config = dict(
    n_layer=15,
    n_kv_head=10,
    activation='swiglu',
    rope_fraction=1.0,
    attn_scale=0.125,
    init='normal',
    lr=0.000824,
    beta1=0.9,
    weight_decay=0.14,
    grad_clip=1.0,
    final_lr_fraction=0.05,
    batch_tokens=65536,
    doc_mask=False,
)
MLP neurons of a small language model. Each row is named by its layer, matrix (gate and up: input weights) and neuron, and shows model dimensions 304-399. Each number is 500 + 50 x the weight over its row's rms, rounded and kept within 0 to 999. Numbers have three digits each. A neuron's up and down rows have the sign that makes its largest values positive.
After each neuron's rows, "fires after" lists the tokens most often just before its 100 highest values on Wikipedia text that the model never trained on. A number after a token or word is its count.

L6.gate13:487471555510419514420447476450469391552466486580447518468531466529436488543530553485548452514486424572462547565597498482479531464572547489500496456529514541553504572461536500387461497458520522578513506550532538485512580568475495555504454573421541385542497497513554500512522413459478442604
L6.up13:455462433490577550469496571535464473473476392558497508402467458554432508425565521425526588425429601499432447530474488536542426514558537476543607536452417607478493514556546456467519473475455469550506599486566537458549487430457527439555432566417538628496490476517553541536493489498573519530
fires after: "e" 17, "l" 11, "em" 10, " E" 9, "le" 8, "E" 7

L8.gate995:546478421508508514546499564407549395495504521530512420533462581570387539451467527516519380491452507480549518559496548467591546563473576487622445476510499544545504512458562427511519547528485502531550541446432474521488557422468441481522591591563462537501522555550530499575522595484487554532
L8.up995:488528550579462408522569568429489468494535552489510495469470552493415506496433543509521513423411530535475533468441519518556507613472511404592508548457535471382442510547475571544505498532456456498553495535555513515520535473481530536522550568590455486524525499449522503453443475520519488443
fires after: "s" 27, "g" 11, " K" 9, "b" 4, "k" 4, "f" 4

L6.gate564:512502511478491497500514488560513511517546424473495481450466684477383519505418579451561516473499471488576485549498488520546511542495508507489480588501564485568458519483550469465544494519480571469536529439478494577494489527522396506529512510555447551536621528565490463533485520403476565524
L6.up564:539549465457511505504540475484523432479521500537501500522569491522563523460489459533573425501479460529519589586414406555568593451419550509558608560402510520588505511487538444539461553470523434484473463505543430567411579459495507490460524570477446581459531528548528471471582462484582437482
fires after: "g" 32, "man" 12, "mb" 7, "b" 5, " Ga" 4, "or" 4

L7.gate487:401484437488450463509498514580537504511530574486563505514474601433466439462496552446505509571511417464523489528493546451568398450527559528547535442440454481477426536457502535408504446534485512526572503420455604424491525573430581488482525524526568531587525548486524456504470540459469393436
L7.up487:529507514443422443578504440509509536556488535479527524506533554384604460491468537557421474526464497390511464434511540497530433470481522477498532499532558518544474470518526488529513620454478507448486537512424479528588531443479465429492460540447483523533500566384525485470476588492512459537
fires after: " P" 24, "le" 19, "P" 9, "w" 5, ":" 5

L5.gate943:568474505439566427500504510532448462473487462485485439536453545490455531523497517553583477470467545423492542616490509490507519467567458529477453480509513516488475566423475555511402494528514561592536472430371605492492473550477438542542525517535533455588485458506380587557530534469435598634
L5.up943:529486480522511489421481523482442564561502597396575360601496519495449470524506520591466517468476482555526472531530448449610643433495479495487535499627513517494505465485417467536492462556440560591527431571530538547519482414525546440551453474546513469435516528456470452470483449472407533489
fires after: "c" 18, "a" 11, "re" 9, "as" 7, "ta" 7, "ca" 6

L8.gate598:473481533466477511442447455465551500539422479428449481417533520537552497525477511548493484410483508479492484457579522553462498425498555453570478414494552580486546519432439404486477547521612528434544542541412615471414487549472537480513599509549512573474578548496475569478549379403477459518
L8.up598:451378419524437546542501511527538484571548488473514490543532546589468491381513510535493446553469544523473452442469482532553460502544469501445420488420470546538498530484505434486442523440577532544466523470458536474493484469589475377506405504455543472455504496478526513474492599510459514606
fires after: "er" 38, "re" 6, " St" 5, "le" 4, "ra" 4, "e" 4

L5.gate590:481494422476514481505551591536552456512472513546505454565494506470554391553494551516600564560471547519498450487511523527465508503433511518506469500544456419506453513560490456540446540567455489504493465466569595515456561549437469527468518400566509559554482407414522515519458473452528528536
L5.up590:539538482507445446408598536577511498502522525467611554506511484486406537460485514487600473429525436507555479525513528511484539508420462561456411465555594488504471514464445473440491539552599529477554465536563480529480500511488487477480502520426458530506508445439477420506457495495503461533
fires after: "s" 27, "ha" 13, "h" 12, "z" 9, "om" 7, "is" 7

L5.gate1191:377457420535531461494519530534491437433486509412541493399491521430445437495450545418469486449527451468460518455465546537533425443520398408570460540508543521514451514471529471451495536493521467463536468501592533399503482538513557491581430498506442415557544525553460407500525581515492551511
L5.up1191:482451494368445556509570482444521500450496484471627543495437417498553537490500493497451421505479484456489466457553511530521394488556551532557494453534490460551490586514476572533576549498449586534463529567493553566425495555522516447499483472454498489440475524408556541486517542462448474546
fires after: "ne" 16, " Ne" 12, "e" 12, "le" 10, "wi" 9, "w" 7

L5.gate1005:530580444508550519442563480502548469505549430564526481559419539518416430516574557497546441547502548540420475490449496534422559525574460483574535506478551542482433433555447460466473438573510468502501491406534588561580489454495475559539538458522511469473523464493500523502463463555577507480
L5.up1005:537427555415521502416575498543548557480498634519559490476570577446539483531463530557550498518436462426420497603431574448467505410517485525450468535467600476591499537498468431563553369541575555609512476573473523496470493540517477406579426504505575517611506436460398527553548550477482431510
fires after: "z" 17, "in" 13, "ra" 12, "k" 8, "la" 7, "s" 5

L7.gate486:524528489422526474475449464564504557457533569478581450524548597476469468477512570519559536471538470532448563559446528420496487491474480518534467471515507473566478469566523561405459414479519534441554465440536512489605479520493570520523588441574416436539450449516479464547501493440523434553
L7.up486:536488496500593528552542432380573500493558504415473459519459440460519507491559486592440606379525520481504496556489477459501438566491495409468541398524553586604468518477535501512537488467483545477509490548386503547519551484542497525567481507502473527578522423468552428441549452571444536509
fires after: " B" 26, " P" 14, " b" 12, "P" 7, " p" 5, " Me" 5

L7.gate243:431477419422524484447426479421507428483472486543506512568455456538461467478558533560501476504473400414595477568550580528445497511504481500496466499476460532469481482426535527541585479589434546538534468493473490519498458511506531500583527474482478508507555471532383553518466517424435528532
L7.up243:476354471501590484480499525488440515458579465502606470483597580482526501397510495481536380567431516540517509471476516555435513517533491491485515492556637599472505476506525520499564458515409581543543507504504627500410451520500532476513482470538502571535484582502490607468458435534535480484
fires after: " c" 23, " C" 18, "c" 8, "er" 7, "re" 5

L7.gate276:456555574552445463513490511457490472568575498498487407522465553506466519454519526495529497438525548496522485515494536465518591551625580500538495533417409545461518471500493485444508438482575498458599464395470498446535388494403572513567490577499449554559572491508490595451516419471528443472
L7.up276:481527505515510420575454436572530460495485454467473614531496521533432508462527466555375473489548560465490468520411543521522475459531549452494488552494381476480503586444471479503485486485602550484529503470480605583550427540391608381505533493525582524473564524555454608427532497503448490517
fires after: " Gra" 15, "ra" 13, "la" 12, "re" 9, " Pla" 9, "en" 7